python train.py --num_key_value_heads=1 --tie_word_embeddings=true --init="normal" --init_std_qkv=0.0185 --init_std_up=0.0185 --learning_rate=0.00069 --lr_head=0.00775 --final_lr_fraction=0.1
MLP neurons of a small language model. Each row is named by its layer, matrix (up: input weights) and neuron, and shows model dimensions 208-335. Each number is 200 + 40 x the weight over its row's rms, rounded and kept within 0 to 999.
Before each neuron's rows, "fires after" lists the tokens most often just before its 100 highest values on Wikipedia text that the model never trained on.

fires after: "al", " D", " Al", " Ar", "ar", " C"
L5.up402,165,192,112,125,217,223,162,222,193,156,239,207,189,165,231,188,190,135,203,184,153,218,239,170,167,178,262,201,249,238,248,172,189,228,173,191,199,234,198,174,190,247,207,212,204,137,183,149,291,211,160,152,179,168,227,248,147,168,234,241,229,160,152,235,195,188,144,231,187,133,186,215,210,219,218,199,187,233,203,198,175,170,193,203,184,231,195,157,263,230,203,120,184,223,183,251,199,183,220,269,173,241,208,163,183,167,233,128,230,193,160,194,213,209,174,182,304,163,176,152,224,224,182,172,144,245,220,241

fires after: " J", "ar", " San", "al", " X", "s"
L5.up1154,238,243,165,219,150,193,332,210,243,197,179,180,133,114,286,153,243,175,202,212,170,197,242,210,124,240,201,188,204,196,206,245,171,260,148,194,183,216,234,205,210,204,249,178,183,222,236,180,202,255,180,222,222,209,204,137,229,146,196,225,226,244,99,229,267,190,227,191,135,149,224,207,216,218,202,256,188,212,223,274,195,217,226,247,176,226,225,202,222,252,179,236,159,224,242,247,171,149,245,169,183,221,216,180,132,254,197,149,119,232,131,212,235,136,195,218,248,240,232,149,267,155,210,133,212,204,190,190

fires after: "s", " Sa", "on", " An", " is"
L5.up555,176,129,133,162,189,220,204,222,170,179,205,185,214,187,239,245,148,193,263,152,202,211,150,140,156,156,262,242,184,133,270,178,217,222,206,130,207,142,303,172,256,238,155,227,239,151,155,220,136,243,187,245,128,254,176,270,173,235,204,208,161,123,209,191,258,176,205,218,270,209,186,185,177,196,155,236,193,197,322,170,278,171,214,200,218,208,175,212,152,188,167,203,228,164,158,209,212,143,201,189,224,189,195,232,208,231,204,244,106,226,241,233,192,169,250,180,207,183,204,228,253,151,218,135,201,215,203,263

fires after: "-", " di", " (", " G", " f", "ur"
L5.up121,247,170,228,242,139,192,151,225,232,186,216,188,223,153,252,183,194,266,233,199,218,151,246,202,235,202,188,166,172,278,246,224,242,236,188,162,213,187,177,127,210,318,218,193,237,105,217,259,233,151,186,199,241,220,174,243,281,265,227,148,214,209,272,198,178,179,162,184,180,188,202,179,98,212,210,212,159,125,180,233,171,152,246,187,170,140,189,262,204,289,160,200,174,228,282,190,130,183,191,140,159,185,284,305,223,195,196,174,191,165,186,176,190,185,255,204,192,161,221,278,190,226,212,177,97,207,215,243

fires after: " a", " A", "S", "A", "c", " K"
L5.up193,227,195,159,154,217,174,297,209,207,158,216,221,143,188,260,226,131,198,202,175,170,229,221,179,226,248,237,218,266,246,190,179,281,163,196,167,144,168,212,152,208,109,147,278,209,201,149,250,183,265,251,230,146,199,147,181,300,198,187,245,314,103,213,190,223,162,149,188,229,242,195,204,262,197,246,190,237,195,221,186,221,277,180,200,236,93,234,194,211,325,234,211,195,215,190,258,165,162,189,186,139,205,237,226,212,215,181,234,182,257,184,247,175,203,160,194,166,128,188,217,151,107,180,170,211,300,215,187

fires after: " h", " H", "H", " (", " W", "T"
L5.up563,196,199,268,244,236,158,281,252,193,218,147,244,167,181,219,135,187,207,191,179,185,226,217,125,113,234,193,217,251,177,252,157,199,163,296,132,117,213,252,149,185,196,245,221,193,234,182,149,223,240,235,177,185,258,142,190,166,176,205,166,262,153,219,219,257,173,223,212,189,237,229,218,156,230,234,273,122,199,198,264,206,153,87,148,186,152,250,190,212,232,217,194,220,220,214,224,149,235,196,233,215,265,198,183,205,208,180,247,200,169,167,199,193,149,249,212,271,229,165,104,202,124,167,183,167,226,273,216

fires after: " p", " P", "c", " sp", "P", "os"
L5.up473,115,205,232,238,235,182,184,195,177,196,238,149,173,163,230,203,190,270,158,164,178,232,189,194,164,230,202,216,225,236,178,152,207,219,188,287,193,201,180,152,222,243,149,221,175,102,264,160,178,233,212,189,176,166,140,258,231,164,264,129,241,202,149,181,208,188,199,121,219,212,236,140,159,196,218,174,153,165,185,223,163,150,127,218,164,158,174,213,228,255,164,260,173,235,201,163,145,194,205,139,154,226,278,243,246,239,191,160,182,225,284,211,196,254,149,278,232,240,222,249,208,274,220,201,166,196,167,247

fires after: " a", " A", " H", "i", "u"
L5.up6,141,159,143,202,182,193,162,182,181,204,146,197,222,155,238,160,194,268,208,220,185,203,224,206,151,271,259,286,216,190,246,145,183,194,216,167,220,195,214,237,209,152,166,230,173,119,163,242,213,202,212,209,236,195,196,205,178,174,219,127,203,194,165,238,195,184,192,178,140,203,228,275,194,170,212,202,152,160,224,274,204,264,92,192,200,172,269,181,146,227,173,195,284,153,229,330,196,216,144,240,164,174,245,168,213,221,194,223,207,245,230,225,230,218,174,215,240,154,234,180,207,206,229,195,219,190,216,231

fires after: " A", " Ma", " ca", " U", " a"
L5.up957,246,212,226,154,231,169,215,214,262,171,209,160,162,211,244,215,204,296,195,154,162,189,223,220,227,216,230,188,205,235,200,215,189,207,262,252,223,248,271,167,146,175,222,242,194,221,186,207,228,261,201,120,259,209,186,214,175,179,183,145,156,205,142,205,188,208,187,250,256,160,233,230,149,175,196,187,219,200,195,202,243,230,245,233,193,187,234,187,276,270,189,141,251,218,182,284,139,165,184,232,185,181,258,145,206,244,246,215,152,241,181,228,103,230,202,197,197,174,177,180,208,178,204,200,195,218,215,317

fires after: " |", "-", " (", "|"
L5.up282,214,215,199,304,187,138,249,206,221,122,160,161,166,193,264,127,236,248,260,233,249,180,181,256,211,195,159,206,214,270,236,156,251,207,208,205,181,211,164,224,122,245,222,156,268,180,196,173,226,208,204,223,249,244,130,259,230,154,261,196,189,233,163,244,148,108,227,225,248,228,184,177,209,189,253,236,121,230,173,276,212,138,175,221,231,175,312,190,161,212,175,184,220,236,175,220,188,200,203,152,159,234,232,199,145,188,283,236,187,197,260,177,139,144,180,265,222,139,223,194,189,214,183,109,190,169,201,195

fires after: " E", "est", "le", "M", " B", "e"
L5.up21,151,212,176,227,167,212,202,201,186,155,221,202,240,210,164,205,182,195,220,164,173,255,146,190,225,171,228,233,349,167,260,268,247,216,193,162,252,170,200,262,192,265,158,199,187,161,185,242,243,207,224,223,221,219,179,182,196,147,154,254,205,206,202,202,189,225,161,210,212,200,190,240,193,210,212,168,157,153,251,180,220,146,195,232,144,192,232,232,234,190,182,188,258,167,202,233,227,193,262,169,212,250,218,258,221,152,244,325,206,201,191,165,166,218,201,168,173,202,271,247,187,219,193,182,209,198,126,184

fires after: " E", "n", " S", "e", " K", "w"
L5.up504,186,239,162,293,150,255,214,195,167,173,172,214,233,169,259,189,158,195,228,260,252,202,203,181,155,196,191,180,314,116,227,255,231,278,180,177,238,186,181,200,196,152,182,173,209,146,229,169,169,149,283,210,207,172,236,218,199,152,192,234,219,198,136,207,243,158,146,183,260,237,203,173,234,166,197,308,213,150,237,206,252,229,289,185,171,200,192,158,171,209,211,267,327,254,115,228,205,178,296,201,177,207,180,209,191,189,223,177,184,244,225,241,117,210,145,161,198,183,192,174,282,199,186,231,200,175,164,174

fires after: " A", " E", "A", "J", " T", "R"
L5.up427,187,231,182,162,171,205,169,257,253,221,178,209,209,198,168,212,176,246,227,211,185,192,177,241,169,136,230,201,242,152,250,239,237,143,175,167,198,162,168,163,234,189,220,210,211,166,216,258,202,270,179,204,222,208,245,184,293,160,184,211,214,214,171,213,176,179,223,246,225,211,231,266,203,245,266,149,254,164,183,217,139,225,252,275,167,151,174,174,185,246,198,178,231,141,202,202,219,186,210,259,128,269,202,222,180,278,193,226,168,201,208,195,171,228,145,153,200,114,181,161,159,205,92,99,157,201,232,213

fires after: " and", " his", " Li", " her", " with"
L5.up243,142,191,207,220,203,199,264,183,217,112,226,159,255,216,187,221,248,157,224,227,228,181,153,211,178,239,172,220,181,231,207,215,223,199,200,131,97,170,127,205,178,222,263,203,362,204,180,140,103,178,220,214,263,212,191,175,215,111,289,182,182,218,154,157,160,234,233,193,151,200,162,173,270,231,260,166,176,138,205,252,237,216,156,199,203,197,225,211,227,209,185,190,235,177,167,176,181,191,129,139,161,172,220,227,195,240,195,172,148,203,182,206,203,238,152,208,172,179,92,220,185,195,152,235,198,218,160,189

fires after: " Al", " In", " S", " A", " at", " in"
L5.up510,226,177,234,201,237,164,277,231,221,169,204,209,270,161,150,223,224,206,194,187,162,169,210,189,145,206,221,269,157,159,221,182,169,199,119,262,175,276,243,201,158,178,175,251,211,226,214,164,209,287,211,163,309,152,247,196,211,104,185,181,149,190,193,195,204,227,133,166,201,101,278,105,174,215,211,228,239,190,232,202,128,240,183,137,178,188,220,266,229,265,198,218,252,224,177,236,172,178,182,191,209,213,208,184,191,236,267,188,202,223,213,238,233,218,188,260,209,161,234,241,283,240,171,167,176,247,252,186

fires after: " ", " a", "s", " p", " sp", " as"
L5.up614,217,153,157,199,200,190,261,195,192,151,191,189,210,150,199,213,195,166,134,138,263,189,113,230,200,225,244,273,198,166,175,167,260,198,153,204,170,250,159,212,125,291,179,173,182,176,266,243,198,198,186,233,198,211,244,214,227,223,173,161,160,168,210,147,205,206,234,171,192,211,193,259,225,205,227,221,184,203,143,203,250,254,152,210,117,128,184,156,232,237,207,217,222,183,157,200,142,157,196,193,165,255,286,234,175,232,178,244,219,221,231,235,194,223,194,246,227,181,128,244,205,181,221,235,197,195,156,242

fires after: " G", " Ma", " g", " Gu", " H"
L5.up758,202,186,187,213,215,147,250,211,249,177,229,252,230,179,203,137,247,189,147,232,83,231,222,153,169,216,209,210,272,143,280,188,172,144,199,209,245,153,254,190,214,208,154,224,209,99,215,182,208,227,172,213,155,211,126,259,269,182,219,183,253,200,150,172,241,187,130,180,252,213,172,179,82,338,186,180,160,195,229,244,142,214,160,229,198,222,172,160,212,219,149,167,215,163,196,203,175,130,209,196,175,215,257,196,240,291,239,210,226,176,235,218,179,221,184,177,179,203,174,193,171,213,111,223,90,178,195,216

fires after: " ", " V", " O", " de", "O"
L5.up656,188,233,188,261,196,203,197,220,165,257,209,174,172,188,231,204,220,268,248,154,226,189,158,261,150,235,208,181,217,219,220,179,262,233,237,170,280,224,206,203,206,234,129,152,165,177,147,201,197,256,234,231,258,184,228,154,175,186,220,300,213,220,241,269,194,218,131,162,165,182,256,170,144,223,230,142,131,137,209,185,108,286,215,230,129,188,257,215,204,167,200,198,189,273,202,211,148,167,252,213,243,202,205,198,170,301,184,205,133,244,245,151,217,206,99,214,220,242,209,161,188,217,183,173,145,232,248,186

fires after: " ", " Ma", " ma", " ca"
L5.up558,178,160,195,186,180,145,215,218,162,229,243,199,220,169,208,155,306,218,166,173,205,191,149,214,177,238,231,244,228,189,212,303,177,231,250,247,165,189,213,154,224,172,189,294,88,207,227,235,198,220,199,255,139,114,223,211,247,231,191,164,184,197,161,210,220,210,228,192,257,227,209,215,201,210,270,218,227,186,166,216,214,174,215,188,214,166,228,182,242,225,196,232,205,289,206,212,120,233,145,158,238,219,251,219,184,257,219,210,170,279,169,172,210,169,160,213,189,163,174,175,210,236,176,152,204,220,257,212

fires after: "and", " de", " O", "it", " De"
L5.up355,204,143,170,272,223,224,254,257,138,202,194,223,136,199,163,121,226,165,283,209,117,242,202,201,209,277,201,185,237,181,212,171,182,229,285,112,216,230,193,184,166,124,130,150,228,203,192,157,162,152,212,156,256,211,158,154,170,187,240,251,277,195,208,220,229,178,197,173,197,196,231,256,188,196,247,189,214,159,215,191,175,263,278,168,228,230,147,189,243,233,164,235,271,198,257,177,156,167,194,177,243,163,221,191,213,221,196,231,144,190,238,195,150,192,134,228,283,178,240,277,184,195,146,163,253,194,158,255

fires after: " to", "n", " not", " re", " su"
L5.up194,191,264,149,229,242,191,241,207,170,177,186,235,187,217,207,143,233,167,159,178,229,276,105,201,152,216,246,191,198,206,247,179,250,226,246,233,143,152,216,174,117,258,207,119,266,166,191,175,224,181,226,169,200,184,200,269,280,195,282,157,171,261,254,187,206,206,158,226,181,79,218,203,144,276,210,196,170,144,248,276,231,237,257,248,186,188,253,183,166,272,212,230,285,149,136,192,140,169,128,192,139,198,111,199,195,282,181,225,141,279,222,213,183,178,254,196,190,210,155,199,218,146,198,143,159,181,168,193

fires after: "p", "s", "op", " p", " P"
L5.up648,173,182,209,183,171,140,242,171,235,176,215,214,179,169,132,261,277,198,130,193,172,209,159,220,232,206,178,293,199,232,252,212,224,156,198,267,201,225,210,199,171,152,207,147,195,175,187,199,163,176,183,225,115,219,189,259,264,167,276,231,210,246,202,239,228,180,262,132,258,169,260,171,234,263,258,162,169,157,264,207,242,154,191,187,168,193,213,267,227,256,173,191,240,180,210,201,160,196,156,214,186,176,182,187,279,193,178,302,177,261,229,147,173,291,210,263,279,145,189,133,232,213,175,219,167,231,176,221

fires after: " ", " sp", ".", " tr", " of", "ta"
L5.up308,219,186,236,216,225,213,195,234,190,216,220,256,178,180,235,185,245,198,159,206,273,219,297,163,250,191,255,218,165,219,293,154,220,205,228,319,214,215,238,231,217,287,180,195,160,160,151,270,130,233,213,127,112,204,222,131,150,114,193,260,164,181,121,159,251,176,172,169,233,220,209,202,213,177,178,211,235,138,179,222,239,224,120,172,142,131,187,231,206,254,199,213,181,235,164,183,140,210,164,204,215,253,189,208,240,259,174,144,227,245,207,243,227,145,136,214,195,111,207,279,208,176,194,206,136,242,198,192

fires after: " H", "th", " a", "H", " An"
L5.up222,191,251,290,203,201,175,234,176,210,229,210,160,181,200,142,153,244,230,194,220,188,184,247,160,186,201,263,221,226,139,215,278,195,189,208,144,167,154,202,116,230,153,191,227,206,206,217,236,216,267,274,226,180,243,235,206,236,187,155,163,269,131,158,206,209,210,144,173,187,218,161,243,200,211,264,208,205,118,176,268,175,180,171,203,209,151,264,171,262,179,186,211,305,169,136,286,151,233,189,241,185,230,212,169,215,225,280,206,238,246,170,241,194,169,205,144,168,187,237,150,202,153,127,216,209,223,146,191

fires after: " 19", " the", " 18", " c"
L5.up1001,171,148,189,163,200,195,146,232,176,176,209,224,219,181,221,267,211,135,147,197,99,205,238,149,210,207,209,138,200,193,223,238,197,202,280,206,242,238,185,132,279,219,179,208,166,174,123,167,248,228,181,178,266,176,216,161,154,228,229,356,233,186,154,198,197,192,148,200,228,232,253,133,159,168,258,161,239,155,197,237,187,195,252,207,197,181,255,194,209,219,208,235,225,270,102,251,189,244,233,269,222,215,214,174,223,259,230,170,237,137,171,214,221,152,165,197,247,181,202,214,203,226,122,181,221,225,196,245

fires after: " ", " the", " in", " and", " of", "ic"
L5.up769,192,158,162,196,194,224,224,245,181,204,236,277,188,221,245,208,175,132,177,186,122,266,192,140,154,164,195,167,228,272,223,206,242,144,198,119,234,166,262,160,295,208,74,189,172,180,181,164,157,199,250,226,203,231,212,197,118,199,231,216,141,137,189,186,243,181,164,135,289,233,239,260,174,198,170,235,158,154,218,249,240,173,218,133,136,206,158,198,241,186,188,216,176,279,233,163,106,220,169,140,201,229,180,231,243,254,160,162,173,149,198,280,188,179,188,156,214,199,212,223,178,171,155,123,139,185,244,226

fires after: " ", " P", "s", " p", " T", " S"
L5.up761,230,177,125,213,173,230,194,205,151,150,272,214,215,209,181,118,168,230,245,208,207,218,262,179,219,177,167,212,221,211,220,199,195,166,213,240,161,222,195,222,181,237,215,208,220,164,211,151,198,195,186,259,164,222,216,233,190,163,248,149,235,220,134,219,298,147,198,178,189,213,233,183,152,197,182,128,188,178,230,206,157,242,200,180,136,165,162,169,178,223,259,194,212,258,264,175,203,177,263,168,229,271,285,250,250,218,210,166,158,204,266,196,219,177,200,217,196,143,221,226,187,180,180,133,208,212,215,267

fires after: " ", " |", " V", " st"
L5.up1021,216,261,163,260,182,200,190,187,213,222,145,179,157,131,226,195,211,267,155,147,193,223,145,315,154,157,240,224,204,239,226,227,187,227,215,239,207,177,184,177,178,265,215,253,221,174,254,184,198,191,227,246,258,180,175,160,249,203,194,174,207,244,199,190,183,183,217,94,236,124,115,262,194,287,221,218,121,184,265,245,161,187,243,184,140,144,247,221,213,176,167,155,213,143,268,223,190,226,189,78,177,185,245,215,253,248,194,144,200,216,187,213,278,134,257,241,235,185,179,192,220,201,241,182,159,208,216,214

fires after: " re", "ur", " to", " F", "p", " f"
L5.up1000,196,208,163,214,222,209,145,287,228,126,219,193,246,173,183,151,259,252,171,213,207,228,156,214,210,214,215,192,184,228,170,215,228,189,239,262,209,103,190,187,140,244,219,159,130,183,171,129,200,114,186,178,160,237,209,157,259,198,223,239,132,216,218,168,193,252,193,143,184,95,218,156,129,257,252,176,166,207,219,141,168,230,247,244,204,148,179,229,186,233,183,223,243,186,186,200,179,145,226,202,166,196,217,267,236,187,180,283,132,185,115,166,99,263,187,199,229,155,248,190,190,181,171,209,115,188,178,223

fires after: "s", "ro", "S", " ", " Ro"
L5.up1113,243,169,221,175,202,214,243,220,195,171,247,165,295,193,192,125,158,190,209,188,143,166,219,202,243,251,271,209,212,229,249,150,164,222,155,268,245,222,245,232,153,260,128,249,171,138,196,225,204,194,199,192,148,186,249,192,206,200,204,300,232,271,207,153,225,186,168,187,158,229,227,227,231,265,254,158,158,144,185,249,163,185,230,214,218,169,263,182,220,174,193,259,229,137,287,188,182,159,215,211,197,223,143,275,245,170,224,219,180,244,147,206,201,177,199,225,142,125,200,227,214,195,165,233,172,162,119,206

fires after: " ", "-", " (", " b", " sp"
L5.up2,262,267,151,225,161,190,265,266,172,220,152,133,102,201,198,194,195,282,301,206,174,218,246,241,182,245,227,291,248,236,244,177,226,183,214,191,151,214,187,217,123,147,215,199,230,148,234,237,194,207,182,318,223,144,281,277,147,229,289,189,222,274,235,201,227,159,96,171,233,203,201,186,95,190,178,197,160,118,140,197,253,198,188,210,164,120,205,177,267,168,203,199,192,202,170,206,229,213,233,250,131,285,228,212,190,182,236,208,195,220,150,181,249,208,203,108,260,225,162,194,129,219,190,170,137,170,217,259

fires after: " ", " f", " F", " in", "ch", "F"
L5.up1117,167,226,165,184,201,150,212,180,322,231,152,240,134,186,196,190,126,185,186,131,169,172,158,247,220,201,252,212,232,169,145,234,249,197,263,179,128,175,122,224,198,217,199,103,154,207,131,181,176,206,204,198,241,221,167,181,191,136,178,227,241,196,202,250,150,164,192,199,252,201,231,189,112,302,264,253,134,172,240,164,185,172,244,217,157,152,156,261,252,185,180,167,219,219,214,211,152,198,258,200,180,230,207,241,197,156,251,304,232,238,163,193,212,252,195,201,233,166,173,185,138,196,176,216,156,207,243,230

fires after: "\n", ".", "-", "th", " W", " |"
L5.up1024,149,206,222,221,161,242,209,227,310,261,179,187,132,171,198,86,154,195,164,185,235,228,194,267,181,179,217,149,227,279,151,143,236,174,213,194,190,191,164,128,177,200,187,218,176,72,228,230,210,193,236,238,216,235,294,208,228,148,241,189,214,139,125,204,126,196,106,218,213,200,226,74,219,194,285,262,241,201,163,230,146,135,210,185,183,163,230,135,225,182,205,237,172,232,235,231,161,250,236,198,154,233,257,199,184,204,232,166,156,177,235,184,171,219,223,219,255,206,173,210,189,160,159,157,161,239,259,182

fires after: " G", " football", " c", " g"
L5.up213,164,271,166,201,190,181,274,181,188,208,154,250,229,241,189,241,169,247,170,161,243,181,89,170,155,248,227,210,211,230,239,208,214,173,188,225,238,145,191,219,169,185,196,163,217,155,203,220,188,150,138,242,196,201,173,243,130,237,138,183,211,229,198,185,249,147,205,246,295,196,196,184,166,252,205,228,214,162,229,275,160,152,241,194,170,95,227,128,200,134,213,189,202,167,100,277,188,236,265,228,185,194,196,204,207,233,197,242,220,229,175,208,216,233,189,176,254,159,173,188,181,228,204,129,145,166,179,231

fires after: " ", ",", ".", " re", "s", " is"
L5.up1141,272,131,238,245,182,266,211,238,187,218,202,266,133,186,268,200,176,179,224,182,197,182,188,157,181,211,247,231,211,134,209,149,181,257,202,181,154,192,204,193,118,241,155,209,214,130,175,172,171,230,216,215,167,233,189,198,168,158,194,201,209,252,263,209,236,200,183,218,212,167,163,256,64,257,191,231,284,166,213,200,146,144,202,157,238,190,240,197,270,231,132,206,298,226,260,210,279,180,197,231,168,218,170,194,345,161,220,255,154,238,177,193,249,219,231,213,191,192,189,193,218,156,252,189,190,242,199,163

fires after: " c", " C", " P", " the", " p", "C"
L5.up784,285,214,180,191,209,163,193,209,140,124,164,229,202,206,254,238,261,183,182,190,254,146,241,144,171,204,187,196,222,208,202,177,233,184,249,266,226,257,218,180,174,167,163,195,237,190,197,185,215,278,147,191,229,200,220,237,200,205,179,193,267,181,217,200,198,164,201,197,254,210,214,206,187,198,267,78,157,216,217,194,162,171,242,183,128,121,230,157,241,179,172,183,207,255,221,152,173,225,224,160,233,232,216,215,218,238,163,237,210,155,143,298,192,161,232,146,251,186,137,185,215,204,128,260,223,240,188,214

fires after: "L", " Ro", " V", " De", "oc", " "
L5.up646,208,240,245,230,173,180,222,182,205,130,222,226,167,213,190,173,183,162,223,208,188,202,170,196,227,216,216,256,165,258,181,207,243,161,205,261,222,139,219,190,165,136,187,143,226,202,188,165,250,258,120,198,221,238,190,159,125,128,183,191,227,201,199,254,260,162,172,161,275,170,208,155,233,244,264,219,222,216,208,157,142,159,304,220,185,166,270,205,209,173,238,199,212,199,179,212,139,190,206,87,279,233,164,147,259,235,203,205,196,221,169,165,123,203,195,274,224,197,204,118,211,241,128,199,155,247,206,159

fires after: "H", " F", " W", "th", " f", "."
L5.up1324,205,198,264,179,161,233,201,225,221,237,157,213,150,193,159,242,142,181,249,193,216,273,220,227,226,195,159,205,251,163,191,122,214,161,157,215,219,174,180,178,175,294,192,112,266,198,160,155,251,136,243,134,200,198,203,221,189,282,265,216,226,185,185,193,212,195,207,209,160,185,163,154,128,185,213,195,153,221,216,230,158,199,218,220,202,131,235,171,191,119,213,160,174,120,173,223,164,204,153,178,158,298,210,253,229,216,167,218,240,177,206,223,268,153,173,194,241,176,204,219,295,178,190,147,206,270,156,181

fires after: "s", " st", " first", " V", " appear"
L5.up939,250,241,244,201,220,203,191,193,190,194,220,174,210,174,159,210,185,147,188,125,228,197,84,227,187,216,210,288,261,186,188,191,216,280,183,202,194,186,210,222,211,262,170,171,218,195,199,197,230,161,230,204,208,163,138,227,280,205,283,158,222,187,130,185,148,172,232,210,204,251,219,170,171,228,232,245,224,147,224,192,227,281,178,282,167,148,165,148,190,206,252,196,253,170,190,228,192,155,168,191,219,216,215,183,244,245,145,198,226,308,168,266,196,185,176,225,246,156,236,125,279,196,232,179,180,249,211,166

fires after: "s", " sp", " su", " w", " se", " ("
L5.up60,168,169,171,221,205,206,229,205,189,205,138,195,160,127,169,212,194,215,182,215,221,183,171,245,295,236,184,238,149,146,242,216,242,170,195,159,188,115,223,112,246,274,192,115,216,110,186,223,249,224,260,231,151,108,174,185,252,194,310,170,281,243,215,203,278,179,272,172,213,161,232,208,132,192,228,215,248,195,180,190,164,142,176,225,161,151,229,304,121,182,210,219,240,151,164,243,192,233,215,198,251,211,142,237,220,229,187,240,124,240,181,201,155,164,243,181,213,212,162,231,187,164,262,115,189,131,186,203

fires after: " F", " C", " P", " K", " to", " Sp"
L5.up1318,166,123,171,239,166,225,230,289,201,134,202,258,144,164,272,209,188,264,263,167,153,225,169,201,207,233,231,189,229,214,159,205,168,174,221,195,188,205,172,195,186,186,128,218,220,229,144,211,170,133,163,273,205,253,166,169,219,224,224,211,231,197,162,238,177,205,159,201,285,131,238,213,196,229,228,205,249,183,264,183,164,205,215,201,216,126,171,190,164,153,193,178,239,224,250,118,186,151,198,178,223,184,160,248,190,199,240,261,69,171,192,222,176,184,143,136,241,222,236,151,145,191,157,210,196,272,258,237

fires after: ".", " (", " ", "′", " de", " st"
L5.up1083,259,164,242,202,168,138,189,216,218,205,293,218,139,111,195,194,198,147,143,168,196,262,168,162,197,248,241,231,161,123,212,147,176,255,189,157,175,199,205,217,143,188,177,168,208,158,243,195,264,134,270,188,239,147,220,235,213,222,206,251,125,236,195,178,271,193,169,188,144,222,290,251,238,260,196,225,240,190,178,229,166,189,211,207,218,226,260,208,248,257,217,198,176,160,186,231,245,117,217,217,191,188,222,151,191,292,219,184,154,304,220,144,171,223,201,255,199,190,217,235,232,197,197,155,182,174,171,148

fires after: "'", "H", " a", " Th", " great"
L5.up1291,195,237,173,189,216,156,286,195,158,181,150,268,230,221,216,228,263,197,184,220,189,277,178,159,181,224,176,192,272,149,228,163,242,171,199,197,233,163,202,215,224,193,128,274,241,190,243,211,217,259,182,231,176,122,269,145,256,186,185,247,219,112,199,183,164,208,211,166,181,211,268,214,227,208,265,171,145,146,218,267,210,184,158,227,257,140,241,133,227,198,128,211,181,236,199,251,248,184,204,201,245,157,185,255,220,178,269,232,270,226,215,246,183,223,191,153,231,179,173,142,216,249,187,247,148,169,235,171

fires after: " ", " (", "s", " +", " −"
L5.up1329,230,86,175,207,166,281,145,171,194,211,166,169,228,103,256,162,201,226,232,135,157,225,194,210,149,226,210,196,211,166,263,188,243,198,278,230,112,207,169,158,140,249,114,121,203,162,180,169,188,172,162,250,196,147,184,211,257,227,243,216,240,270,207,248,194,245,195,198,195,210,205,171,249,200,134,159,153,138,167,253,159,217,203,122,129,223,235,153,178,228,218,200,247,203,239,204,178,221,201,187,182,212,191,248,244,265,237,244,131,255,207,164,138,182,207,245,179,165,211,194,224,158,184,164,188,216,163,294

fires after: " in", ",", " In", " the", "In", " S"
L5.up320,148,223,115,213,165,189,152,176,250,220,212,206,170,151,222,168,185,243,232,175,135,184,202,188,230,83,203,239,230,162,184,188,163,168,168,274,184,193,212,171,198,206,114,185,204,185,113,265,195,217,227,163,196,152,213,203,278,190,211,164,248,150,202,115,202,206,188,229,176,177,293,209,205,272,260,234,197,208,216,154,196,242,235,192,196,194,173,282,261,235,240,176,240,223,203,240,217,192,183,151,226,169,234,242,306,228,225,160,197,237,214,276,202,176,182,195,188,204,138,165,230,213,210,213,219,193,213,215

fires after: " de", " V", " ", " ca", " Di", " su"
L5.up460,183,186,230,151,197,220,225,228,269,153,181,245,168,167,200,206,218,190,209,176,110,216,193,159,229,158,201,199,203,293,269,229,237,178,167,264,231,189,192,209,156,234,224,112,221,177,264,250,171,245,217,241,233,173,203,206,181,182,218,134,233,235,199,207,157,130,185,180,197,132,149,161,140,221,276,218,213,210,259,203,214,195,230,201,210,156,244,226,335,217,184,236,164,155,228,232,213,222,160,204,212,214,158,182,185,255,134,176,126,233,192,251,195,200,231,241,220,232,86,184,193,186,199,142,182,231,229,166

fires after: " the", " The", "H", " he", ".", "we"
L5.up844,140,185,189,267,157,196,252,236,255,175,146,167,180,203,204,165,177,195,180,152,250,279,198,196,266,180,180,203,261,213,190,168,288,193,209,158,170,121,224,163,153,243,197,186,237,165,163,186,203,245,229,206,151,169,211,190,155,249,194,204,202,176,244,152,207,163,245,146,242,226,190,274,136,148,199,255,206,127,189,233,164,192,175,210,190,166,215,254,201,147,197,282,148,149,206,242,217,191,256,168,202,287,190,224,328,187,190,225,215,215,250,153,211,177,270,211,144,186,205,176,167,202,166,194,227,171,158,178